From a checkpoint of a small transformer trained on Wikipedia: MLP 704 SwiGLU, vocabulary 4096.
MLP neurons of a small language model. Each row is named by its layer, matrix (gate and up: input weights) and neuron, and shows model dimensions 0-63. Each number is 128 + 32 x the weight over its row's rms, rounded and kept within 0 to 255. A neuron's up and down rows have the sign that makes its largest values positive.
After each neuron's rows, "fires after" lists the tokens most often just before its 100 highest values on Wikipedia text that the model never trained on; "fires on" lists the tokens most often at its 100 highest values on Wikipedia text that the model never trained on.

L5.gate186 [105 121 160 155 108 161 124 156  92 145  80 125 102 102 153 106 186 117 188 115  96 165 138 116  75 148 151  60 125 121 146 106 120 166  83 182 131 101 139 145 134 200 124 108  98 118 135  62 143 112 177 134 115 172 122 113 173 101 132 133 114 122 182 119]
L5.up186 [184 107 184 115 153 149 131 167 189 147 148 193 150 153 109 176 121 156 138 120  42 151 116  92 121 139 114  72 141  94 156  83  79 143 126 155 103 134 165 153 149 137  75 104 111  94 112 134 100 179 149 143 129 131 129 109 100 111  95 164 148 148 120  92]
fires after: ",", ".", " Al", "Wh", " ex"
fires on: " but", " However", " because", " while", "though", " While"

L6.gate105 [156 176 112 195 127 103  73 180 163 101 171 148 112  89 173 157 152 125 159 181 135 161  48  97 180  59 130 185 132 133 167 130 110 106 126 141 120 169 158 179  92 152  71 133 144 133 146 168 116 149 134 173 144 143 162 156  84  83 130 106 158 140 112 146]
L6.up105 [129 110  93 156  89 167 101 149 138 206  75 111 130 111 128 111 192 141  98 151 175 145  92 172 182 109 105 147 157 155 158 196 217 143 117 104 181 119 137 190 161 155 123 169  91 133 109 131 141 102 174 120 116  97 129  70 124  99 149 139 128 146  71 167]
fires after: " O", "C", "c", "-c", "O", " C"
fires on: "ak", "an", "umb", "ent", "as", "il"

L8.gate275 [123  99 100 148  93 125  98  95  94 137 137 184 139  62 161  95 164 173 101  98 113 173 157 108  98  90 133 103  75 108  96 164 115 198 101 114  75 121 182 156 151 115 115 112 128 135 140 122 120 176 212 102  98 140 167 134 167 116 147 146 115 134 148  90]
L8.up275 [141 158 157 161 107 179 144 163 114 153 129 112 131  95  96 113 117 119 104 132  98 153 149  98  85 145 144 121 101 143 100 105 112  90  82 115 143 175  55 113 148 108 141  98 170 134  91 125 105 109 154 168 119 105  96  48 122 115 139 142  23 157 107 153]
fires after: ",", ".", " and"
fires on: ",", " who", " some", " While", " which", " and"

L6.gate119 [192 116 121 144 160 109 178 123 117 141 142 131 173 109 169 105 167 110 116 195 155 156  61 130 110  41 124 119 162 147 132 123 157 132 117 145 166 131 106  89 116 168 138 145 184 121  78 206 130 158 121 115 143 147  97  90 116 210 141 103 158 142 133 149]
L6.up119 [136 103 139  82 112 122 199  81 133 150  50 163  92 136 136 147 167  69  93 167 117 102 163  62 155 118 122 184 157 143 151 146 166 128 112 128 120 110 148 192  69 152 114 163  99 147 191 159 148  94  93 152 151 134 152 135 104 134 136 161  59 105  98 141]
fires after: " G", " F", "G", " f", " g", " B"
fires on: "a", "u", "er", "e", "á", "é"

L10.gate583 [118 142 200 127  80  91 125 148 119 119 124 189  83 155 110 146 164  97 131  51 125  91 141 144  89 118  83 137  90 121 120 136 114 100 125 155 170 178 183 208 142 136 168 153 165 129 118 134 138 156 104 209 155 159 211  68 189 111 173 184 151 184  85  99]
L10.up583 [128 174 170 117  84 132 176  97 122 157 149 129 128 110 100 144  78  95 167  95 139  76 115 167 154 127  95 157  76 172 144 100 103 101  91  48 153 128 118 138 110 103 220 100 117 136 138 152 169 126 130 163 214 101 139  75 155 157 109 120 115 140  81  71]
fires after: "|", " ", " |", "1", "–"
fires on: " ", ")\n", "202", "199", "201"

L6.gate81 [120 138 162 169  71  71 155 150  73 129 184 171 156 145 129 129 133  98 177 146 107 141  98 150 176 128 113 154  33 127 152  58 145 124  73 105 183 107 133 213  92 158 150 139 149 162 173 158 121 127 142 169 174  59 163 125  90  75 144 169 184 124 110 101]
L6.up81 [135  67 189 192 149 146 133 113 115 145 139 165 151  93  74 130 114 202 185 102 145  85  92 161 194 145 138 203 110 156  84 129 188 110  87  43 127  70 104 117 135 137 122 148 113 169 136 141  87 146 117 146 159 105 149 121  69  98 136  73 151 124 101 166]
fires after: " C", "C", " c", "P", " V"
fires on: "as", "on", "and", "er"

L5.gate83 [137 129 181 116 115 103 146 100 129 109 118 165 142 126 156  89  84 121 106  83 148 156 102 140 127 148 136 170 125  90 141 131 112 177 146 146 122  85 146 150  97 138 101 123 132 112 134 113 154 165 173 168 177 183 187 143 103 159 180 127 123 142  35 131]
L5.up83 [111 111 139 139 106 146 119  83 161 116 175 150 109 137  98 168  94 125 148 143 149 114 131 107  83 158  71  98 110 130 119 121 200 131 180 168 107 165 120  79 126 161 137 161 163 135 141 127 191 108 148 125 192 132 153 109 155  97 131  92 114 155 151 153]
fires after: "0", " |", " —", " ", "2"
fires on: " |", "G", " G", ";"

L8.gate703 [ 75  89 120  90  44 123 167 184  98 112  96 160  92 144 131 126 114 145 128  74  78 147  80 119  58 129  94  86  91 123 161 115 142 140 128 124  91 176 124 197  86  71 110 114 131 155 150 140  77 164 165 215  95 127 123 140 149  71 124  92 115 142 114 106]
L8.up703 [145 107 142 133 181 105 129 155 154 174 172  72 108 139  92  80 134 114 119 111 161 106 168 131 116 101 160  91 164 133  83 102 155 149  66  92 141 118 165  93 158 113 174  80 157 160 128  57 115 118 106 126  68 147  71  96 108 119 168 111 115  82 163 188]
fires after: ".", ".\n\n", " Des", " F"
fires on: " However", " During", " After", " As", "After"

L6.gate541 [131 145 131 103 112 173  81 145 134 115  51 141  99  81 150 101 109 124 170 115 105 179 159  86  85 107 124  99  82 103 193 136 121 178 106 127 127 151 101 136 117 122  98 121 134  97 101 112 159 150 109 142 129 147 141  95 183  64 111 118  94 139 126 115]
L6.up541 [112  96 140  97 132 154 188 185  76 120  94 200  91  83 146 193  89  91 138 114 132 122 176  84 151  97  67 104  93 157 144 139 149 157  78 122  96 178 147 144 161 134  80  94 120 163 133 173 127 135 164 173 118  85 118 138 118 147 114 130  99 102 133 174]
fires after: "\n", ")\n", "\n\n", ")\n\n"
fires on: "-", "="

L8.gate412 [124 107 104  82 136 124  93 155 130 175  93 102 138 114 157  43 158 116  98 140 167 211 133 125 106 179  98 137 158 134 138 170 187 155 166 145 126 173 114 117 130 146 133 164 117 141 187 151 123 142 112 148 156 126 152 125 148  98 162  99 122  70 104 145]
L8.up412 [ 72 131 106 151 152 151 134 131  95 128 163 102 124 152 119 145 108 184 121 107 165  79 125  68 129 122  55 109 148 105 120 121 103 123 148 151 183 128 145 149 180 122  96  96 142 213  32 164 129 117 150 117 183 128 144 239 131 131 170 102 181 130  91 164]
fires after: " |", "1", "0", "2", "3", " "
fires on: " |", " "

L8.gate363 [108 146  81 122  94 100 156 133 132  99  88  48  55  71 176 118  93  50  89 104  91 141 114  80 131 160 138  95 137 136 146  97 113  98 141  68 150 129 106  94 150 128 117 158 129 140 111 127 121 153 153 174  82 136 144 165  96  55 163 194 124 143 147 163]
L8.up363 [ 75 103 134 125 147 137 132 150 152 119  94 128 143 177 110 120 115 152 101 157 102  65 178 131  64 160  68 123 162 166 134 137 156 168  92  91  87 114 147 140  79  91 166 126 146 144 133 143 114 117 169 152 124 138 129 123 146 163 152 132 145 202  76 152]
fires after: ".", ",", " that"
fires on: " It", " it"

L11.gate477 [141 136 159 156 105 117 154 168 101 155 113 159  94 133 160 158  58 123 108 118 133 162  98 147  96 156 114 131 133 174  72 131 125 148  93 155  99 141 174 120 120 115  70 121 160 185 243 175 158 188  61 111 108  83 111 138 134 162 123 147 124  45 102 131]
L11.up477 [151 112 167  92 143  88 130 149 147 116 181 217  97  78 124 119 159 157 121 191 176  97 169 168  84 142 159 102 106 157  84 105 102 126 113  92  99 112 136  95 122 160 147 134 136 123 119 186 113 168 113 108 177  36  97  95 141 114 177 117 136 152  63 139]
fires after: " |", "13", "4", "2", "3", "6"
fires on: ":", "′", "°", " "

L10.gate160 [ 66  88 144 159  93 126 149 144 122 143 154  84  82 123 191 133 112 157 115 143  84  66 140 156  49 125  89 110 125 115 119 158 142 130 118 124  72 122 110 172  98  80 155 153 115 179 207  96 114  99 111 158 101 180 165 155 169  88 167 104  86 128 151 204]
L10.up160 [149 177  97 114  92 141 149 126 142 169 121 103 133  76 162 137  86 126 135 164  79  98 182 111  98 105 121 134 141 138  85 133  80  86 160 142  99 110 155  92 119 194 110 182 124 128 122 118 128 141 124 159 139  68  80  76 143  95 133 100 118 137 150 170]
fires after: ",", " ", ".", " .", "#"
fires on: "6", "0", "9", "7", "4"

L9.gate107 [114 115 114  74  79  99 139  85 112 103 125 174 125 147 122 115  93  98 169 142 142 136  96 132 120 129 141 142 170 139 148 152 104  83 161 104 122 144 109 162  96 154 146 109 130 159 150 151 100  89 114 170 143 138 114 131 162 166 138 132 133 151 140 178]
L9.up107 [121 157 109 145 161 137 113 150 132 146 114 134 148  36 145 191  57 173 103 122  88 157 134 161  55 152 156 132 142  96  87 113 112  93 101 110 117 130  90  70 143 132 135 190 119 126 121  88  92 149 129  99 143  71 165 101 165 136 126  93  98  54 143  88]
fires after: ",", ".", "–"
fires on: "0", "4", "6", "7"

L6.gate664 [ 88  92  73 173  98 118  29 102 131 128 114 131 129 140 129 155 149  98 137 135  81 125 162  77  86 112 134 132 108 146 217 128 132 181 183 155  76 152  63 126 122  60 141  96  99 171 142 111 167 127 119 132 140 204  98 173 174 117 143 136 153 121 158 160]
L6.up664 [146  82  74 140 118 143 127 112  75 128  97 168 161 100 115 184 106  74 135 134  90 117 129  79  96 139 187 139 126 168 139 140 155 115 137 155  59 134 143 103  89 135 173 147 147 146 127 131 155 122 127  72 131 119 113 143  90 140 138 136 105 103  80 104]
fires after: "198", "ley", "199", "201", "rick", "195"
fires on: "9", "0", "ball", "et", "6"

L6.gate237 [135 140 144 105 122 135 154 131 129 157 141 150  99 186 115 108 133  61 142  96 104 159 101 127 103 137 108 105  69 115 156 104 124 119  61 187 106 127 110 105  89 137 187 149 140 134 125 131 121 138 143 161  99 112  95 148 174 118 148 160 159 166 171 101]
L6.up237 [139 128 169 141  95 145 174  61  95 134 100 121 120 127 123 117  95 104 178 110 135  95 104 166 105 130 143  78 119 194 125 114 131 106 118 112 189 111 131 157 112 122 150  92 158 142 165 123 142 123 103 141  80  95 168 156 111  96 108 146 186 106 115 125]
fires after: " |\n", " |"
fires on: "|", " ", "ed"

L5.gate185 [129 122 117 117  96 101 123 132 123  84 123 142 161  96 162 129 136 140 141 164  88 151  99  87 115 182 112 169 137 161 110 133 185 103 189 122 102 111 107 153  44 167 188 169 161  87 122 188 115 168  98 145 153  88 114 125 126 118 150 142 106 131 118 158]
L5.up185 [124 104 135  88 106 138 113 119 170 115  73 123 146 131 134 121  84 148 131 121 125 115 146  58  85 121 124 196 108 144 137 129 154 150 126 147  92 115 126 128 167 118 166 131 146 121 127  75 115 121 103 152  75 123 134 166  77 117 160 132 182 131  97 150]
fires after: ",", "."
fires on: " but", " and", " though"

L10.gate668 [108 115  69 131 105 112  93 114 108 146  78 104 114 119 145 120 101 140  92  86 126 160 137 146 116 163 157 130 112 189 120 164 144  94 147 170  82 138 139 153  79 147  93 142 159 107 158 138 166  89  71 120 177 130 139 130 166 105 162 161 142 133 161 189]
L10.up668 [191  99 146 101 122 109 154 128 169  78 121 201 163  92 106 105 124 145 159 117 162 140 122 181 127 121 119 117 117 178 199 114 220 124 133 101 104 119 165 166  97 130 124 135  90 167 158 126  83  93 120 136  39 129 168 126 148 169 137 131 149 132 140 170]
fires after: " |"
fires on: " —", " –", " Ret", " D", "t", " "

L10.gate661 [104 148 122 107 105 128 169 147  74  80 120  79  50 121 171 106 140 140 118 119 129 193 102 135 134 189 115 112 138  67 140 122 136 153 105 160 201 106 103 142  77 145  94 118 146 179  81 178 122 104 141 128 139 109 136  88 211 111 148 152 198 100  95 201]
L10.up661 [153 111 219 126 143 156 136 131 121 165 124 202 198 131  89  74 180 108 153 116 161 149 180 114 118 128  92 105 146 131 146  41 128  94 146  30 127 119 133 120 130 149  72 127 127 104 126 128 133 107 123 118 126 153 171  49 158 123 203 153 144 148 156 148]
fires after: "4", "13", "2", "5", "3", "6"
fires on: ":", " |", "°", "′"

L6.gate259 [111 107 149 133 111 185 141 120 106  88 131 108 116  97  92 117 143 112 162  80  85 102 124 116 109 164 144 112 102 195 114  90 136 118 127 176 118 136  99 153 128 164 115  77 166 105 188 176 155 134 134 177 115 165  95 125 121 118 112 118 196 112 104 111]
L6.up259 [ 88 167 129 134 180 140 168  36 166 119 126 151 124 114 107 153 192 133 187 119 100 153 171 127  82 115 143  88  92 197  86 141 144 189 148 140 142 119 103 116 120 168 182  91 132 160 112 137 167  89 157  85 147 178  97  84 124 173 114  92 149 153  68 111]
fires after: ".\n\n", "===", "rick", "==", ")\n\n", "\n\n"
fires on: "H", "L", "et", "B", "K", "Q"

L10.gate261 [105 133 151 134  85  71  87 124 167 105  96  80 156 112 135 152 121  89  84 125 106 128  97 141  98 147 120 111 131 125 137 182 136 101 116  77 107 129 179  97 110 116  78 128 122 156 114  96 172 114 113 127 134 132 112 122 142 135 122 160 170 109 223  86]
L10.up261 [182 120 168 165 134 105  75 109 120 145 126 171 111 109 159  60 110  97 118 182 157 103 130 145 103 145 167 156 196 182  88 140 114 153  65 174 106 144 110 165 128 218 156 112  88 106  92 115 122 166 146  99 166 125 130 147 102  98  85 117 109 105 117 123]
fires after: " |", "3", "1", "2", "0"
fires on: "–", " "

L5.gate668 [107 129 161 109 145 143 191 129 113 103 159 176  53  96 135 134 120  78 152 150 126 159 117  83 102 124 198  90 102 183 172 178 140  74 101 114 160 100 110 193 132 123 104  80 129 117 156 148 119 168 195 123 121 136  76  88 123 100 164 120 196  98 167 107]
L5.up668 [161 167 166  96  89 124 145 145  85  84 160 154  99 140 149 106 127  98 150 147 150 187 100 112  65 146 155 108  95 203 143 156 153  94 108 152 113 129 154 199 118 141  94 137 117 157 102 140 150 120  81  78 103 115 102 140  65  86 150 213 160  91 119  95]
fires after: " |\n"
fires on: "|"

L5.gate640 [148 130 149 128 174 111 113 146 133 138 175  62 101 144  60 163  98 112 108 103 180 133 115 150  77 124  96  51  63 140 107 154 125 111  83 139  58 172 133 131 127 134 106 113 201 150 121 123 109 159  98 206 137 149 131 121 176  78 208  68 114 121 112 142]
L5.up640 [125 152 208 180 143 137  23 143 148 149 136 130  93 179 140 136 116 153 119 102 118 110  86 146  87 172 112 166 139 149 154 114 113 111  89 105 130 135 177  90 171 109 167 103 102 134 119 141 155 183 135 134 109 129 153 157 176 133 118 118 134 150  71 122]
fires after: ".", ".\n\n", " F", ",", " Al", "ec"
fires on: " following", "After", " After", "ollowing", "though", " When"

L6.gate543 [137 126 118 119 125  96 121 148 127  91 112 114 148 117 138 111 141 152 163 130 106 130 124 179 143  88  98 156 121 127 150 123 135 144 162 127 113 116 119 176 164 187  99 144 108  84 104  81  53 111 121 190 131 125 135 113  67  90 140 213 129  42 113 178]
L6.up543 [124 105 140 139 127 132 158 106  93 130 134  93 112 147 125 112 113 181 174 103 139 120 113 179 147  49 103 155 108 135 143  77 153 127 125  87 110 105 127 129 106 140 172 125  97 139 108 108  70 152 158 106 203 118 109 164  62 127 171 141 142  79  80 111]
fires after: " P", " B", " F", " C", " K", "C"
fires on: "on", "and", "of", "og", "at", "ing"

L10.gate551 [119 108  98 122 123 140 100 124 113 103 113 119 124 123 159  64 136 103  65 117 128 217 106 143  72 142 140 121 132 139 126 144 111 127 150 156 168 165 142 173  99  93 148 135 142 173 171 206 148 133 119 145 138 111 156 140 124  96  82 110 110  84 113 139]
L10.up551 [128 180 149 139 165  88 173 157 189 102 116 165 166 153  80  80 128 158 130 114 169 101 178 147 115 103 141 129  86 205 119 102 141 147 108 131  82 167 107 199 121 114 115 182  86 140 121 149  88 131  76 133 145 120  80 156  61 121 143  78 210 172 146  50]
fires after: " |"
fires on: " ", "\n"

L8.gate378 [125 153 109 159 116 154  45 167 128 110 190 140  64 115 123 172 105  90  88 100 127  52 144  37 149 131 135 121  90 167 126  82 164 112 113 140 152 133  98 149 115 127 125 178 164  90  99 119 132 129 168 146  97 100 103 138  82 128 143 148  91 192  99 107]
L8.up378 [141 124 176 100 119 135 122 118 157 128 100 138 107 141 117 184 162 185 132 119 125 119 115 120 117 162 106 155 121 124  86 137 117 145 122 147 117 105  99 117 122 159  87 108 153 108 117 210 149 152 170 173 145 124 138  55 201 154  78 147 159 147 135  93]
fires after: "==", "===", "\n\n", "\n"
fires on: "E", "L", "S", "O", "N"

L6.gate400 [143 139 116 141  58 126 144 120 108  97 114 114  92 117 151 132  75 109  88 131 147 144 160 138 158 103 165 135 132 112 117 135 124 115 156  64 117 126 156 118  88 127 107 213 106  87 113 171  59 178 121 164 127  87 164  96 146 171 118  82 200 130  77  96]
L6.up400 [112  62  96 145 105 146 162 136 103 101 100 179 114 183 138 124 134 125 150 155 150  99 158 132 142 116  70  77 137 115 132 100 117 178 125 121  78 106 153 139 136 158 105 166  87 118 139 206 137 127  99 164  96 101 103 145 152 163 141 147  71  38 154 133]
fires after: " G", " Al", " F", " C", "G", " gen"
fires on: "er", "h", "m", "le", "el", "c"

L11.gate392 [ 87 176 148 133 134 107 204 137 118 107 167 142 139 179 147 111  22 104  83 129 169 210 137 143 135 107 106 121  96 139 151 126 141 102  80 171  89 147 140  96  82 146 148 127 199 102 239 135 117 133 130 140 110 160 141 126 161 130 138  84 130 160 103 205]
L11.up392 [124 130 158 148 138 107 149  98 126 133 109 105 170 126 101 105 120  87  95  96 147 162 108 134 138 162 107 103 106 144  49  70 144  85 135 174 123 111 101 107 107  96  73 125 202 153 122 105 132 161 141 142 135 104 143 134 110  70 132  68 221 128 139 150]
fires after: " |", ";"
fires on: " "

L8.gate286 [118 156 191 146 143  99 116 147 104  73  66 128 136  55 168  66 113 165 149 111 130 153 133 177 108 129 168 159 104 109 113 130 138 168  97 105 142  97 106 145 140 119 146 105  87 177 155 183 120  89 111 136 118 128  77 144 134 110 141  95 114 148 135 128]
L8.up286 [108  95 117 110 135 116 159 153 143 117  89  96 117 111 147  94  76  42  95 123 104 161 120  90 159 133 158 113 155  97 129 115 156  69  79 104 101 194 143  81 118 114 157  59 122  83 112 121 112 168 121 154 124 185 149 134 145 187  63 105 159  91 147 132]
fires after: ".", ",", " (", ".\n\n", " Kar"
fires on: " He", " he", "born", " They", "He", "ic"

L6.gate179 [ 73 115 145  92 101  75 128 188 155 123  96  95 120 197 116 160  39  45 101 124 181 144  76 101 115 122 135 151 158 125 173 140 118 154 149 174  82 153  95 122 109 119 122 104 185 148 139 159 162 126 200 140 133 121 123 129  74  93 140 161 139 131 149 105]
L6.up179 [100  89  72 170 116 115 132  85 174 111 116 146 163 136 140 161 111 168  99 149 133 166 179  98 115 152  94 118  66 134 217 127 182 125 164 122 194  60  75  87 172 142 142 180 122 210  86 122 102 152  99 113 164 144 115 182 136 174  99 125 127 149 165 144]
fires after: " S", " s", " O", " res"
fires on: "af", "oul", "um", "emb", "az", "tt"

L10.gate376 [ 78 169 161 130 149 142 126  84 146  61 156  85  98 125 114 178 115 165 115 146  93 153 101  92  75 117 156  82  72 167 145 114 137 130  94 153 161 145 131 143  93 113  89 110 153 186 158 133 129 144 121  80 107 168 120 119 125 118  80  48 107 196 174 145]
L10.up376 [122 163 115 135 215 209 104 114 133 142  82 117 114 119 138  67 106 141 142 147  99 130  70 106 115 102 127  76 140 137  78 110 116 121 125 142 124 137  80 122  83 148  50  59 148 179 149 159 132 116  92 107 105 137 104 135 184 124 137 116 128 173 128 101]
fires after: ".\n\n", " |\n", " |", " |\n\n", "\n"
fires on: "==", "|", " |", "-", " the"

L8.gate581 [102  92 181 190 148 135  95 155 116 113  96  73 133  87 138  93 113 185  76 153 154 128 131 141 116 110 180 184 185 147 119 150 117 138 125 143 115 109 152 109  80 129 159 117 200  81 127 144 115 127 153 169 128 121 172 185 137 118 157 128 139 109  44 156]
L8.up581 [174  84 173 160  85 157 110 112 115 147 118 100 172 169 139  66 135 107 106 183 112  82 155 108  89 148 149  93  83 150 122 145 139 183 140  94 127  99 132 121 136 161 157 140  95 146 125 106 149 142 126 115 127  84 127 123  45 100 137 155  90 120 149 139]
fires after: " the", "1", " his", ","
fires on: " first", " not", " only", "st", "th"

L8.gate499 [134 113 142 121  79 135 142 146 105 171 134 112 117  88 103 134 137 115 120 137  96 157  98 148  97 217 133  93 100 130 139 162 131  82 101 107  93 145 169 139  78 143 118 149 161  65 150 102  94 123 100  92 156  97 161  86 135 134 118 142 152 129  83 117]
L8.up499 [138 156 130 130 117 191 193 116 116 146 113 187  94  94 140  97 124 106 113 185 110 158 147 114 127 154 130 126 124 122 104  37 175 154 114  60  95 132 118 120 105 111 152 132 145  70 172 103 120 151 107 109 122 180 127  87  96 124 168 111 118 128 165 171]
fires after: " |", ".", " that", " if", ","
fires on: " I", " —", " H", " day", " "

L6.gate450 [125 128 102 109 138 120  92 122 107 141  90  98 155 112 145 128  57 109 142  98 132 107 120 133 118 154 186 152 169 139 148 135 114 140 125 255 128 165 107 206 101 120 118 120 169 126 105 150  77 174 124 146 140  91 123 100 137 128 114 121 182 188 115  73]
L6.up450 [100 107 151 141 169 131 100 109 157 162 148  71 103  94 169 147 120 177 152 118 110 116 151 116 156 128 112 120 124 114 112 146 133 123 122  79 144  86  91 144 170  91 118 166 157 102 163  57 167 136  96 101 156 137 143  79 160 127 131  87 208 162 147  70]
fires after: "200", "201", "199", "193", "198", "191"
fires on: "8", "7", "9", "4", "5", "0"

L11.gate571 [156  56 125  97  72 100 152 119 158 124 110 131 137 117 156 147 104 101 146  48  73 138 158 148 116 151 145  86 102 169 169 127 156 101 128 179 145 127 147 101 142 128 148 114 159 128 155 136 159 145 125 128 172  93 114 102 108 126 192 178 176 142  82 178]
L11.up571 [115 151 171 101  85  91 127 131 158 126 134 131 157 148 174 137 171 152 148 179 128  81  83 186 163 129 155 131 162 153 143 113 189 121 123 118 223 147 102 193 119  96 168 108 140 112  88 142 135 103 113 117  93 149 166 111 116 107 124 160 120 127 146 122]
fires after: " ", "|", " |"
fires on: " ", "202", "199", "201"

L4.gate434 [111 122 160  95 104 130 148 159 169  88  87 144 177 114 147  88  78 149 104 136 217 130 139 142 118 112  79 108 155 126  91  96 172 127 143 148 155 125 185 197  93 116 120 131 165 137 118 145 157 126 165 106  89  90 182  89 103  81 138 178  83 116  97 137]
L4.up434 [107  95 142 155 125 119 191 161 165 121 109 147 142 144 176  91 130 134  87 155 127 140 118 150 130  77 108  91 137 142 146 119 124 175  94 109  90 100  98 144 106 126  87 139 158 149 132 145  95 159  95  96 130  98 162 119  61 147 132  78 175 156 144 135]
fires after: " the", " its", " a", " The", " his", " and"
fires on: " first", " former", " current"

L5.gate50 [113  99 161  91  87  84 101 150 163  98 117 124 117  81 156 138 121 149 140  41 174 113 122  91  66 128 178  98 144 127 182 151 155 144 121 138 111 144 168 116 147  96 162  95 161 109 119 114 146 141 137 254  50 134 160 102 121 122 149 186 140 137 105 117]
L5.up50 [138  99 115  99 123 162 107 127 153 138 193 125 130 130 138 133 102 164 180  29 185  77 113 107  98 142 167 132 158 117 128  82 150 134  53 166  93 127 161 128 132 122 190  82  85 165  95 159 175 183 106 145  99  98 135 107 127 168 136 110 100 118  85 123]
fires after: " ", ".", "0"
fires on: "80", "30", "7", "12", "120", "90"

L10.gate56 [115 112 203 113 102 133 132 140 205 108 165 118 163 158 110 140  79  93 133 130 160  68 143 121 105 155 116 131  72 145 182 127 114 150 190 123 184 198 102  94 151 103 150 104 112 114 148 103 165 147 101 131  84 130 128 132  77 143 156 209 115 126 154 110]
L10.up56 [156 126 138  65 105 126  97 134  97 161 123 167 104 135 137 131  96 106 131  98 185 111 144 113 144 157 125  95 125 105 139 118 123 137 175 162 154 160 122 134 191 161 124 169 149  83 152  74 158  91 110 136 149  94  75 230 150  94  85 133 144 154 159 145]
fires after: " D", " d", " h", "d", " j", "D"
fires on: "ur", " up", "ip", "um", "O", "ub"

L6.gate178 [114 164 121 116 127 110 131 158  77  95  40  93  80  52 102 100 142 118  95 120 163 162 188 140 160 140  95 120 154  91 169  85  94 169 126 146 148 157 109 154  89 140 107 118 103 140 126 126 144 161 136 137 114 148  93  96  78 109 160 147 135 108 100 142]
L6.up178 [142 123 182  99 222 158 153 156 138  73 144 132 110 110 181 185 153 134 150 118 186 136 193 154 108 173 104 107 156  38 119 146 126  73 169 100 138 111 123 191 116  94 150 113  92 139 121 152  62  65 171 130 132 107 126 109 112 100 119 125 135 154  86 145]
fires after: " D", " T", " H", " I", " d", " W"
fires on: ".", "an", "h", "or", "a", "l"

L6.gate310 [116 172 163 109  93 139 144 106 111  83 120  98 128 134 132 139  91 105  76 116 133 130 161 123 109 157 135 143  71 123 175 136  99  78 170 174  87 222 117 165 152 171  79 118 140 108 181 102 104 187 111 132 128 120 128 164 107 113 156 170 168 149  89 187]
L6.up310 [119 165  91 110 166 136  71 167 145 112 150 196 111  80 116  99 135 144 167 146 191 142 199 157 169 120 144  73 213 106 198 139  76  91 156 172 115  84 100 144 101 119 174 106 107  85 138 153 132  58 115 105  92 159 131 100  90 118 145  91 131 114 125 146]
fires after: " I", " N", " D", " R", " H", " L"
fires on: ".", "l", "t", "g", "or"